MLP neurons of a small language model. Each row is named by its layer, matrix (gate and up: input weights) and neuron, and shows model dimensions 0-191. Each number is 128 + 24 x the weight over its row's rms, rounded and kept within 0 to 255. Numbers have three digits each. A neuron's up and down rows have the sign that makes its largest values positive.
After each neuron's rows, "fires on" lists the tokens most often at its 100 highest values on Wikipedia text that the model never trained on.

L15.gate471:143120117150066092143124172145114157107130094115115157157134168133161120108136158129150111152123117093119137143173085104172175130098110111117092141090124133123147127095141132131121161141137124131146097152089136116100067126116169150179124102126101133172163111127148142117135149158112097119150125105126147141123152106116137157122137096134122094131119121093145130094127142132177170182117139141181124146141143114070142140120146121140120150113177087147111141091118129131107124133123149113082129159115158110149160104102144144115138160163128100127112127110132150173139163076103123097
L15.up471:123108112138153126150157115146107134143078125040139131130150083150135105127172184146128125137111118158156155126202118131115172134083111130129092141115148092108131175106125100134099134136147112097122111133183121100121112139172079113142123116134138160191128113138099115133136117114093116123161126119112132124157108086131127129117118131180147111107158139133160135142115139139140155158134123133150120118145136088126108142099147175149099125125143139139139121093113152091156139108123097117140139112113142113149144106111080115207143117125161119128145159118095092127138126080122120112
fires on: "u", "er", "n", "l", "el"

L3.gate458:143097130129144143129121129106153168181116092115121143148120122137103097178118123115082187128097085122132177129137126121116113163143148148134088151134117092138106087106121140138131122111110154149154133123137096116136125124107123134169126123130167169158145172152123095073106148128155097149088107136126098129164176117122079096103143121122105145136128097152127157139087111063137132112092106171154125141130102124113147165121131151141172127139108132112135123155132123094150159096131143128158131121133157171151128149139158100151143106129148084183087117112138099136135136128169168131
L3.up458:122104117081135133080160138130156115131093113116078156090104121096097129103104113155101142155122110093134136114121096104076123153160107155127140147120104136134173089121131149161151162134125107105137134151150135106111171138127184108129160126136114127140157115103110067086094160114134120174071113151121104140147162121129091122135124107129135139135123128146109134128125130135149129115118108116113110075089098100150152148116143159162174084117104120126132136103141117158143152084132124119168165165094167141116127118102133119142124083147168146139085112126113091116125111132185155126
fires on: " He was", " woman", "    ", " was released", " Released"

L15.gate6:141114150173106083129089151068158130101138127126150125118163102116154113148146141176154149163136121108159133150054126145126129083119129143122105144113139169144121134102104097163135074172149119139125108154102106152113102152102175140150076111110133159171108143104119103113105156135107147153140128120104096136151134147126098142176173085154130125128135110104150147124129123141126135149114130132139093170138133170148117151131131109150095113090147156115116075087101107102104128150142128142115096110123150147134148129115170149095160124104132138143105132139160148109088122101174131118
L15.up6:179090133139130125140128136105112148084141100091103131159128100155112166130181127148164107165083115090148133177084119145095098080115116150119132113135165120126104131156108096132132141122139132112106152125152122148087100075163129138163111148131147157163138144114151149151143108110089141097103166105114122135106123080136127126131115123145089130127113136164157158128140140115137099128131148154170148094103120137117099143165119129129109131113130123096155159135140133093120185124071117102106076136117141120142162116087127101113116150094135101171083132140137120108124124173152168126
fires on: " In the", "er", "on", "ab", "n", "av"

L18.gate511:152131143133124133173117146096143115131061108122136076103151136113103157148147141139153126127178142112102130098112138177141114127088151159172142150124112158141129153141155144089143126133132159113119124119121136115098078168153093128123143153108137150117161105162091125114112174131097091154157097085155153097124133154154108082143119175116069122069100153144127088129127151126110124113137132127099107106117182156130123108108198111125117130122092141148155114109150115101154113089167125109122135116164124127082089107124149155121123113146126106124137151118116121145138154135136126155
L18.up511:126162119132146148167141141114132153135119142154054093172126123147110137131153099112108142137162115124111110072100133110115116119111121105137124122129081110166169183143139155062156132116157148144138150114078137113139114153123111104107109111104118134132142104131139164104164123091159131109120089104132145113104156113143117090104113096157167096116127129107133162088128115099106123173101097117112168108137142155106089116122179109145108102133117158120086161181117123146153115177120123119176122158121129100137135110116082163099102114127128093147109119089111124136118139141149133130
fires on: " and", ", and", " or", "s, and", "//"

L8.gate105:171107102128117128118104161090130141110126108147092174100145130145126132161157133151115174113095121146152122082155119136133157132118136129147099145118147158143107107116098132150074131121147132144131154123166135185117139102168159086136130098119125117116116106117093086122113136132118137131167099127115140087149099130133140145116135114106107107110135103114130166081135120179152139126148096125133090119162165124144112118168117122105135145151141145134130138172120166138172099150106158105130115186165147134128178120136088141120134094146095149089057157082132082152135154125109098134
L8.up105:143165131133123112133130114104087089140106155085120131126130095138153120148151091113140162132147105122091121100102103121118164106117133120144072100108117123139099143136132117142125124164077128169172132142102129101158106173120115096110135141107100110142093147150138094160132092119143105119106115110092100138107103127127110133148135129086148139142116133147097124076121116126086152141110105164154132117159132168152109148126139091164110151107092100131111080166193123076186130137102130161141139118148131145173110076143150117142102091142107147136125132116112116133137136069161152109
fires on: "- •", "==", "===", "\n\n", " had"

L8.gate26:102140108129132103128103136149100113124127151120191124108132112132091125155114144157150146117093110103093091165103092119168097143115152073101132135106118108113123131144151128147140163150140095103119152159131111133114111071089124144121143107096151174112109105135120122092109118100140099138097142090110150130141108108105096114132156108140136071091127137122129154125090141143142148100126169108130157112119145124111155108111105151156171137112159109138135156150096147122108108073096154152166148115103188154168124123162103136114114097155148143117084104164156119119117102125083110170
L8.up26:104107163105141153147113138138107115089091123127155131113130117112121167128106161139161145083091107168124076147134117167166103169162170148123126133158151136151111154112152113146133163132110135112146154110160138170121068084092141118121156146126112115097136156176106144098114101117145131152119141101113155148155138126118191122116112093084137073102144164142166123121095141181106110150130106131124160111179117156126114114120115090136167152108131168151167168162098131144111151136114131127091133131132131117137177168120118112144142131146157140155122126125119124109156133133101126124
fires on: " footballer", "an", "h", "aga", "al", " Bh"

L17.gate459:127107095128178145095092129153116092124130123132194134134106087174087148105146107141125100075149126121142108107145128145164125164139129117140152110128124140124181085131145119131169149122129153080143151149109119132149124198123147106112120122114121149134106139150129155090112149131108120169074128083132134099160104146120108096136106154145116120117096125094131128134120140126137143124099161126114146135139126108120129142099128092163127101097149163065121107121104100150137123129178140103103182147136121152119115088109119116151138136101168132087167121107142118070136116138112072124
L17.up459:127120113114151161128122122139147113170099116092107142148159165119128100132101129136113057154116139131143162129102144153111126142108114070113102124137151131106188147139135164131154150115136117117114140127067121126164134164152116121098107109100120159088113117128104141159120173087127124129106141145116122133116116125122167126083136100114141149087100107134091140127181122082125146104083133136137127118084154130126119126125157102127091144155125167114099139079116183136142101173175174134110118169131142113095121131143132131104126163122168116093139071167114139133101125110141109149
fires on: " ", " and", " or", ",", " short"

L3.gate245:102145138137183132142160104102127112127128128136074123141096139157132148161136123116115090103126114087091132119124087169110147115191154108118123129166121136136128093128135132109118146095112128104107175103073120120141125139086154147104158125118119133157137146159156114130100101105123143149157143128143115155132138118153145102128068145156104103145108133141107138125082117104091148112115137120084161132121088167151136118140167094153110130111168097136122088137145098150120097147107120065126081078122120149135143114145128106155105152111095127173125155154156158121166097103154120157
L3.up245:082123155140154145127110108043163148102105100149085106134078139168124130104106145122162151111138100080091128142117138136106140112150122112106146187134134132129101136125091153122104135133127156089114098080125097138150149100100109157121134066092105127133123137130126139101124162083095087170153154147137093155148156122146115086135099096146127145139167120130125097108123124133125124139137125126109154135062156140146120142128107137149107159106121153160128081164087127130123094103149116099130111085113144168132075138143136140137092097135126144105128130132119130135117097113126125128
fires on: "sk", " Soviet", " medal –", " help", "oman", " screen"

L6.gate505:163147117139132116100139131084123127128125137155095121105156107144138155104115144067118169081097110112136084111120113079121142141105131143091126111095168105126165070128153117123100112137161105104145093121167133126141124129175116106126141132105120094161148130103083168142168122156083178156134139113115096123140102148125104117101081132148130132093119107142112130148137131156093123131196147117121112127072130104137123110142140107115101115161150151125134157164119109144166149154140122108145113147138123112091160131120168071105109156136130157138137145103138126129131149070134100155
L6.up505:109119126131059142165118145149175085111131120099144132128102087162103162111113107134099165138117138127193095082194147148111132165102154087139145158118102123117145067127087154131133156121111142099134119143127113102110130096167146095124139129119155140114115110165134114107155126129141120180082104144133158104107138118096146123147106117124136121136105142124116088138155096143144116107123152148179111134131135116149117159122095118152091127124123125153150148156160134144127096121130090085087136135109114153138139127129127097144149123078151146133096116141122096148153110129167068107
fires on: " gr", ", ", " Tr", " Mir"

L6.gate223:125123106140086129106156100097095111114127120157132149172151109088123128135102111095193157175129142086130115112071136091107135104107132109085118116091129177155132161142149105116090137121093165115180136095141108124146100095127122137141126151138159141094115133124096123119132143131138097144113139162111149132108144116116109162101137176191096156123082120155127120136153135086131106125164152119136140130113145130165162149126112159116085110139168154103136131108148151147108106162108121161129132175168141136137116113132112142091115142134101151083127147144134120146124158097166112165
L6.up223:137114106130093164132150127101051139118155117172160114162119097143134093134122153080125117161107130137127126153118104089121125124108113097109117128101143139148137141142133122109088151108110146125153162103135136146126100122101111167154134159122130158107087150141143131123152152148177085140104126132101152122083165119116144180142128121157126123103073116138106084151084144090120093095117148121121125157140096144141123108122136161108125141137160139146137073135120140128094157129104121143118111173108103153188109145152137129124098116139095143091104120185141120157119153167129148183
fires on: " Silver", "| Gold", " field", " Mil", " death"

L8.gate69:154170142104115090161119108129138092166149166136130169142123099132117126147049103143124084147087143139148151136101095075141124159126151136162127149119146132132118134123125086133162129139102144118122145141149135133123131115114101124137127114147117111112160104114183103105146114157119110154133119171149170126090127070122124102192143159125132135109147139125112105131152153130115134128163118099123058133146115148095177138087157149158115119158145089097130129080130092165116137146134130110103149108142094093104126109148138109113153154129094088120145122110170123120165157149122124113
L8.up69:145131132106117099139131111122161111142128152130087153131134127114133149158080150121115095129101158136148114128144092098125147144121147129138098151104180120129148128100166101082164114103130148164097150127122119142147112124171119151148134100153106127094162116128148117116174127084162134122130130172154146133159119104093079118169094128117160133121133163137138127123161147120095097120130121119145095097151106090090173156099142133140128125131146102112155144076108107166110107122138153164147164110116114134129135080153143095086114137163104109061183152137174127154136145155149169118
fires on: ".", "\".", "\n\n", "s."

L17.gate193:124161129131127126153137130124114119109151128119131144109141115163163171116111095111108120140129102154100134102076105073189149170134111116121137144146125160154117145113166141131143168121142111103111137143151131102144108173180107147132115125134116140103140076123103137123143076191131124129160159146129191169093126090095129113172155161155115115136167147146165140138153150131162094096129160141124100130128112151087131100146091128151107132109141153149128163128127099143130133094154123136083145097140119153172130133093163128086144139143124119124146165157150104137133101101169142132
L17.up193:147122149131156107146141100091147127101139176125099121169119135143095196129136129151157130120157108109162098112091090140139134153175142136120121168119098136158127142077122142120093174117109095143174153111144143100138140162146112172105098084105138117173101124125192127116173127099152118104106177141140132125112141112121101169113127121119139114155163120102139143100124129106119157097092117118110118103177135105094132114161122158100090121112121126122147135128135130134135142142165120110143148111146099106128150085171118093102131166152131143158185141119118131139124146080102126100
fires on: "\n", "\n\n", ": \""

L16.gate190:124114110103129160120100170127115112141089166077162117127137118163149123149094102129140119080167154084138143147164092129134132102119154104126117130125107142150126158130142131093142140115158097147113114131135153145136134107151117130090063111141135158122171115125129170075144112139127132169110148133153130091119108108188129130142126138122145114144172165083172106142126119117059143134082153119146103105115129114130152114162151137182123138144110131085154126080149127119117152074125121162131119119114115105115140113159093140137094081104086135161129161121104118110135134109148160140
L16.up190:125173118136103131116125152115143131078136148099150109131115142134134130127080127128134140119111145146135099120137076159121145156130149109141083117067123134100164160157090123116134157159076130110102153100137104154159121122095130178142095154168121132127142123090127173118138103121157125140111135155124117152128109084118126102124154102154089133160162140140127162140129171096135116142163135106154138139092128088086066129138095145136134133176149102098146151151150106126134099132161083136127122131116153123112140143181083119081147118094137161090096135153144155125088157147150124116
fires on: ".", "\n\n", ")."

L4.gate467:176087087085106134117116095057118127145148148129119141110112131136146111099137118146147112142192123166133141147134117131121138128120164149162106131120140122114152119115116159147168109131131134121164104118122140089092114116143146150141116098140138145145126097112121102147112139135137112109099166113125151091158103095108099091152086139160162178127076127112166172136130166105078097120134105129088119122080128098118164096131078146116135142164125119092099172120146160090124116138147181138111121171145097147153145112159112107097097150140172129145130128115153137144120119144129107142
L4.up467:124090161129142104085122144061124122121163162148115155156133137166134100150110113145125148163127155139151109127153129105142132123151146109150149115109103143072122114113085129152139137137126119123130122132118155111115104098137152100129136108087121113142103090125120094206085132123136089126073151141138171143134102096131120118083095158126111154165106155153125128156145170138108148102144117114075090152132103105152082137112065130123133137133130138106114107109154133120108131118130148111106152106109080132118117115130146089113109126115151140089104165129182100128155116153176160143
fires on: " St", " St.", " | St", "- St", "St", "-St"

L9.gate470:187152103143084103173135145132096124175108130174106164105147116098139156136161159107133083131106127116139101182097117119116150142116108147110160153136109103112152165108121143112161152120132122128162096133127111119166154128155109106159118120115088141143123072128146136101152126125148129129118150146145168093119092122192100138139130148170090130146161128128179145134151146104084121138173125112148117158137126128121154143091114159145109141125131168134110123157124156122164118131152168163101132129155153112126136110106108135084119125102093110159135111132132167175142122178149114155
L9.up470:152155138166094113134075105131104145143107159149149134099163106151109174109111158131154125156116117171130111170124105115146128148144148111146154137152107109146170169115104174153148185113099121139137124170118157148131160112151095117169097101110130117142155093124152123130122138149136116140152165107127131118134074105161108154121089129108129131092116127152121160126085158125069136094151135078140159135149173115099107133113171108100108136127147119154131129104137128147134128156124160117061166136169141132160143178160131109104121130139109139167137152132121121125135135121123103172
fires on: "\n\n", "\n"

L6.gate45:137129111166116130113142083164107126082147157142149129125117109123089088130088152131152118170164124133139140124141109172153121158127129130159136097138161126101109134131119110107122131160089091087143127145120141131134106132127164087120124116079125129134144094134120085101082098093137142124129158123139136102184077119114130107093100141144121141157097141138155107130104147103139155146112158077101097093103098083072090157127111139137113144129156126105127171083141123115157127119126181184134151145116144135112128128141104110095106113102149150126151145092135168129156091148121169143
L6.up45:134154082107134099112145095180082154127127178114129137133099137174129183137144105169179134144124141118134164137069112170129103145145129149152106119105152127135165115123158120126119126135115120106164099144089147101133073104125167147155118151102113159137165129135127096150102082153134133128130124112147114107104147108143098109078122167166124111134130152175144096137128127103154127170149170101138119101122115121047122103154107140143111158110169137145128137144096100108148104119134139155151134129093147109129140107123107112133131138127119131138155115125132124139176090125142170163
fires on: "\n\n", " (", "\n", "),"

L13.gate382:123142093105118160110115107102133125096092130110132106193139146048115128108173122150150155135137145127168127135132118082149137112098147083128100084098157122112144102143145119112159141094103125126143135162117096110097131110146129091095165103101134132155138149117155115119142098166142122165124158131155132145130126131129100160095155139151093120124167167169140118116103098162130143134158103150147160092102137114114157134094127100131102182126162125102140123137106121147174157153165117136081135126124178132104077132088136118127134141140141121110148129101130157126099170119098124157
L13.up382:133157084105118131152124116125101139140090121078139120089109088123122120123126129151106138106139137129155141103158092094159175147052149099104125156108110134128080108137113113141107134098115148144140138169131142119127122114124098075123170137119079168129150135143139099051153129145160098109123126153089154141123174144126154119126160146130143116120135170128057128078116147124174108131143127101118127101088103103114108145165108125137123097140174156096155106150157154129101107133140125109098148150147096148177133138121118103136119102154108122126123154138113127140143138121088118126
fires on: "u", "f", "l", "r", "ag"

L9.gate496:131096109109140134089157110120131124164104113172158100095148160165161150144127159170125136092113152162091132142153132094085128122112142172119125091136131150133135136109122096142135132187124125130152153113099140143082151146106140146151142149109108102137132128124112101107146143145120116134126148162181103086143143111123094169131102134118112129114088171123164114129106138137109072123148157140117117120104127190100139152160115134165135107155112125066123138142087144167128127158169132133120097106144126141113176143162144082118184156138124112130167117125118098136144104109099164140
L9.up496:117125141102176143142129163100131119141082136104154160114122136112108142139119148161085107122145103156157100137099110140136121135101123097168112119129128074120119126087126141127157151164122101124152080108107109114112115170112112133118122147119127140119138114126122126146117160147133155145126172155132103146172134133092133107143110144150152152118148137144192192147074141113132080154072118163156165098139093115126157141119162084123113104121132121104101114129121175129096115111156161092172121134157114119145124114136158160083165123156164094110136089121149117090107116101125113161
fires on: ", "

L10.gate219:154135148125165101110147140080132150127156098094051105166162087115128123120142120148129170125136112156124116098142125142127150141135142130109131126099174120139119118118102127157122105131089126151135183099157118122130118125116111143101103098122146106143105132105140097177102103121077087114135127104121130096103136119135119093152140110064157096121158105095121119091155138135152138155088121139142115121097168145104147110126116100135122142117106165178120118143168106168150135101091116136075138103124143096122130175111131118139139106109104111102142146109131049130160128164149137149
L10.up219:159123119082135115103156109126120134111143146110120172122094093168137175133117156126123106140154113139182137063130114168132180134121122106130134132137115104127141126117156176136135152137117106123146128136162147157177084156159109144130091102105156072113123138126090142111123107109125116127153130111107153141154107136171104105157123093109133088114164129154164119109156087085165149152131114150149075097150136139126144108077148111098146149100132149161113132146153111128127129121139138136093175113105168143144130112075104114152123120123048112152140119112150146125119131120112136139
fires on: "\n\n", "\n", "==="

L13.gate77:135138125134136134113101125118130161124127115139180124168093141169110141149140088140127162163079157130139163088097168130121122130103130168128138109113151187098147171123135139144122155181123090116088093154121137112120121108105073125128119128090150128163075129105147129053120154087125111101128122111117100131121136103121144124134104122102129152115166114127143111143094158095143149135146105126116098086096123148132150114161127164116142123155119133144099186104140112114147134116135133130144161177077144090092091126133127158146080141144133132149151168133105139113106156131129106146
L13.up77:110131151127098080179152108131152102144119114125147155191095141153146124108108157156106099132129189191143109113128120097110108114117128147079167113143163124106083125125141165103126132136113114166107095133157119145148138113135104172131121111137107111130074107131113134132141101126178130129119134149119095146115151124145156102137095117102122151159147155107138131156113107131188093124090095102093146115173134152118107108141116164123129098151145100119116133109123110133140160085124118118147179133078122121121092149139091162112117122121122141171108106171150130085139108102109126153
fires on: "on", "en", "om", " |", "am", "\n"

L11.gate43:139103112119131149159101115116091081130152162124118160068150104105117136132090114189191098128136122113138130107132111165152139164141124107070093137111130125104090139173101131117134113112104107129148122097133138160109121127140141129161119096108112145112121137132146120132157094141108127137108141153145118146123154108108140149097107126108128098128098115159188152105118119124156128148106128117118100107132166157105111127131156142090141107143116157174099141124127169145155118136108139119100058158165142095126156084143096177127107112138151167155133139167146142137140081104124083091
L11.up43:140174074161146133077111133112110108184167142150140152160174112135117099172124126156165145140076126162121139152133106103107126106137150094081109171130111100140161130104075129150122170159130126124118114165104134189106152135110143133173135134116145137128099129129113125110136139138138100131116126138101162116136128103113051124125141190106129151124160131133139108156090092090099158135108113100138107102147135117107110108117134091133104123140162140085136110115148131104160109114092099134120099142149136124110127107082101109108140135134118146128147119162131135127111097107104115082
fires on: "2", "1", "er"

L3.gate437:109129119110134100117092141156111120110129172128123117128162130093099100139147137093161102166136128122154143127101127100144112129132103120162126117151139119121109137100095136109129131168097088138113092109084112151142127135109105140152184142148112113085089135103074152122113113138117102153146171085137147136111076139120154117103141150156130133076110134124131163178120116146137113115138144153120145140157088120114107090117190150111121140170118142121120144107154098116119145148139120117150138159132137107161118105125108074158137188186156098102107156106143111069156155163148131142
L3.up437:125098098129112126122091132147144122139134148102134125090147086089129125094099158079149163153132104110136131119106139138118117154134108090115085134138125122111128135113102129107094177153157095130106102152159156151109126123159119151172152137115109101114153130116050109169126122120166095089134078091149184140105144120139120121114117135179120102108092123111150119160127113128107119095129157121139093103140130110122107107129175150114101100159139155118143108127160084172107135128168142172131127151118109154151115087104115082169126161135149114119090160104134130115133149107159090136
fires on: "ene", " class", "iting", " Lee", " found", " Class"

L20.gate64:123157127105128133081150125096123081143098177123147130127126119132152120110143123188139145156146129131163116119134132129092106113089158140129125080108132144144126144120086079109160108124120127090116122127065102176131180104060103151143137146114142132078152130083156124132147160116132104137135133187144116135150123123172124129130134157112131095117113125124184164090119153129133124097173120164126100130136109135123149121126126179126126170159124136099112160141155110136153143154133121122121123109088114129152153148120125101128173129144127172153097067123122119129174130124111145157
L20.up64:100142118091122148129162129162131092119111163169117139137134122125140118123151155137114141170128124130116090109113118117183099151131134133124139113133087118152110122124135146179183129126106140147157094169071131169155134120106105135136138152094126157109136089097137091110121137117145138192159148182116127166104142133130170142134120122118081117103128127081177126096123121120120151066134137150099050124153141081133129138172146176113134141143095133106120151153147131133107118121117107148093168120130121134129130163104139103131136114133090154153123072101107133120151141122151143118
fires on: " in ", ", ", " since ", " ", " of "

L17.gate241:107095145131126149124140112144111139120123130120156075157044153165134113130124115126131088142161129167158096125101130122143093123106171115070097082092126173121117143135161124125169122131099121098119132116120138137131096133130136162143116132123106091108162118144135120114125115100131169106136152152179088188161101107116161109109090131155096110119156112156094141126123126122127128119110138100157127081108139129125126141066128169095128137161110104062147132098097117125131137129108099127132159106136120149161143100169130145137095116159140118131138152118119111098152164153166115132
L17.up241:087134106126077096122078137119105108117140132154107111118091096159136144102122081093152158128125125133136125096090110110152090157172163089104138155119099132142127125156167115092168147116124142132108162113127087106168085150139161140127088177152103146177118140172159133114134132140112114138150148154132120146107122104109090112135122114139101141114189153150122153121107123136132116147184159132145104126138086130069111108136107117121130133137111125131141110096099089148111116166173121131159155156112115135106129105157153141155137128128103132119083151096113134155123109099155174117
fires on: ".", "\n", "\n\n", ").", "\"."

L8.gate98:142106138122128154120118136112112117138119129140125074165093087144146119165138104126137131151101132134144139121096087118097132183104087117126077113119142122105148146136138128185151144170072136097155106153105121084158096185155120107105108137138128122147159118123135179089162086136141134142144134119091113132119160126131154110165127169080113132130173156119138150171078117118083121122115099142120155156123132115100125146113131133127109139115121141140105165111135124131160159108076125141095110127155120097089141104110093085111137120069132112165109131150139153133167109130137131100
L8.up98:124098148155140118182147118100101115121156106142113155119105148141107125119095137125121127172153119151144170137098122167115131126125134141147108144159136169153137100148074143135120131132119141099146126072130138086150109149123123169112104094120163111165083114119111120177107156122160114135111118128095126095161157130145126144143120154125182121133158100065125109098155125086086196176139176141131141114140112154150095120146106132082122138129112168127171096109138145114150091126080152135131146132139109095142112141153108102134098144144082129166129125103125118096121134105110122148
fires on: "87", "7", " pres", "\n", "6", " cons"

L12.gate330:140131124066162152122140130111105114124167134137123136153162162161130146124120139149119148146133139201131126135112117086150154159145120130105107115097148094142137137137111096120098102165121088101149127091089183146092096126139167132106136110082182090075127109122121117162129129151101111114129147123102114133133129099142097140122144136124134104086110135131147120129145117096149143142132090140093151153099160135094111110132113136162119140163150123074119079147112119151165106153170159097104074135077140110112133123136100113094146145115129155095141122160145165133084100122124117115
L12.up330:123138122112148148103156146122063154139140117127157121102152120125108116162129138157122175086161131150094147165131092135125109165129157135112122127118164129112135144095150147141116146156170137103098138113132118117124144119141155111112142099091210160139107118132081111136122169124092135116111133145127165082144162111096075141129142158137085151098107106081144155173111128118127146166141135125113089156093145124085162073159102099148137094137154135113103133103115141120165099151139171133130105135135112180126145140147120147100131155142118116103148090125155159140105115124132107103
fires on: "1", " in ", " P", " in the "

L4.gate426:155141143076141119152152104077097162104115136170132120113127096135183166123119124180174113131124111151137143133155115139130104093178129120131106124105132126124182112143117131165157126110143133131125072160106140114134146113124171117160145106097177142103123117143110107147079142134155110109121133161156139088129113088105103095142104103136134134148141131107134137149142145131119133121146112087074100149068104155100159147085136105126137108149114120140144101117137134093107161098151157113110109167124122139135115153150139138118102128134127114104059177167124153126106126164154106107
L4.up426:117156113129152109091111087093119144129092188135133124166151056133122144110117088139153085149109107113124177111105131128115117101148109106129154096088100160099130114111124155158147129119137140137157105171174133095116136094127149135131107113113170117101131112137107126147152140121160108159126132156119156140154108087140095116143113135153119131106155101092136179166131163134108167101137094140109122130055092125084164135097135104114132118165111152130141118098164143082143140114179134128082111132112118099116125137130132182121095119100125145122131160137141148107117151120122116123
fires on: " St.", "St", " | St", "eat", "oup"

L17.gate452:139184155128161139131146119099139124143116152163131119086148110155160158119129083117126146136134112174109111147118082145115098126090135131127128137127111097143151103073098136154165102143144099104161126116100145127149085145144167144132122128095144151137118134136113134137111140084152133154117128161092148136146155116146130166183135114152133127123108144145083135102122146124128099169130147149125063142088134169128129120148099139184083165112110141131089116154138099174111114162119113091136110085128107179165136150122126171085151099114155119128149128118097089148144142161143114128
L17.up452:169128118129176131102152116130108104122152105127046125118140139108127147124145106118125132095137084130150116142136098121078079102134160146144136154165127088187125162119148160189143122120123143135120144114092179152142119117114116133149147080120174143090137118128176140105132130142132123121098139147083160116135135150135132171135140113146110126124156140160095170161121135130139144127111133075147117111133167163074110097122092127121147133155127129111145121088147079167097123139122151110130106114140102174126138125132125114119156171101101136099154141173143090143140129138144160117
fires on: "\n", ".", "\n\n"

L12.gate76:122141175126150074124111176122135118167148126116151100122105135103120118123122143142133106121094088099101152155154114161148160182113112171122100118134162103093109171096146111110092149120166118111105102163142128147123091109127138118128140136120081106084189136167092090134106127142109178116146166108121154123158103095116137135127121103152148152129107112108131110171114140117162144146109134163115143135098111165111106094135161103136158132141121147149131092101119144110122110116137204130135101110127158149104110125102139124115076126161138097092130137152144126140107127179162139128
L12.up76:131114149133163163138115115134149115154124123142124154131116092140128137161087130111152107143101124130123186136080092170097124118176122156167131166105138117177131091120144119140097141106166123081081096131116125163125125143143107118102086164108130126156110116146125109129134165153132109140107117143148108139129106135144080127152126137176135093134106154102107121105159119073099128107149151134158161121144123158150146157145137105166103096124135138120140099110163058115139117090116136130155075164109141118173103118132123138077108116138134112122159150152150142162104108128159110183
fires on: "A", "R", "I", "S", "."

L5.gate205:168115140150146107124158154129101121146124150164139076157132145154138088158151185148118117138182142137124125134139107140077153141158155147104112076168141085139138159128122147100185108168113126135109104190101125101177091165095152168134121111145107117182137143140126134103105142106149146097116102103135118129158109079144128151118147115168112111149142133112140106120121124114134149122150155126131098144120131142148078150089154143150105125098093116133152120155133120138106089109156104133099098075128171147112145148135132097183111101150139117135155133117140130121118133118123155114
L5.up205:132119111098131111117136121088121143131156152180114120126131131158127113137140157142153168143137092149119173112188139150120147188121157127126112125126104090153154126157119156115120150152108168146109125163120145112164105167126157112150080090126106125175126134118147094114129119122107162104093143108136130128147085089135118093081130120169165161109175153111120158093051147161094133155142110155137133134110157110130099134115125118109141137132118156121117146121110104108152101128138103126119094082111135118128137133140129098147124112141121123163118179069127165091131137076117150108
fires on: "\n", ")", "°W", "\n\n"

L4.gate307:116118156141092148106161141144128131162143130080148093108106111137104143128116136122148097152107127118128123096117129128134154106135113137172128075094117125138145138109099109132119106195069116122115092111146150131133128136134120141158099161098141124153102115078074128133111090144152155126128139120115172185157159088144159118136159154158112098106077123116123121136096144137105111114126159129156125134118158126112083105145155165081105117176116143143122166133163071125143132133155173112131130165119118110081103098092123117122132178103160138133126143137093129114146171115146115113
L4.up307:137113123161098142157132146142126141124147104106135124113098130135124146156111098127157097124109145123097083139136135121128133119118115154113136090106109152115141157089115120137113118176077144099125086111149188111137100087143135110209107159110114111146116154098097132148121105140111149103131104116124157176149161146121157091116128115150123091117100126102115089104114136109119153132103140105138150123144198136119096168128178144125141129109146159134155126157123104174142086123151150123136135158112121091112102124087152124146196134116152166077135159133131137081120164108145135142
fires on: " class", " air", " bass", " power", " blood", " Class"

L11.gate418:140151108120114122106155141139125094188117145087125167054160124125133092106121170142145101120157103118122143146091132109182147100106149166130150116103135115111137182140094072121139106103116084146129149094138109117123156138146143149099161151081093094153130111096103109104135099131123115149136122139107130105108089098090132187133110106147084156139132116098165135087139178179126132109100101129126124137097103153148156126134113132121139122177117140137130143142126152143138144124176133112140149125109122119110162131129120125123130127127151121122147116151119125157104210143139124115
L11.up418:096128120078142139136143129125077117145144140189124150145133140129117160136158121131131136103111119118115138159112080141180124127124164111118145120157137126083108134122133115122164136107115121178099099126143119138071154120148136112128116159144112160119171146127129113125150143123099127145142153153104132096138145151121109153112118111112166109114104154129148136103116199155095128176145096171096120132096136096086131123098144129139132157126124086118135140163115166157154127117135159104126122139135091120081156099133090179112172132122156104142155107121084163096107184136080163150
fires on: " ", ", ", "28"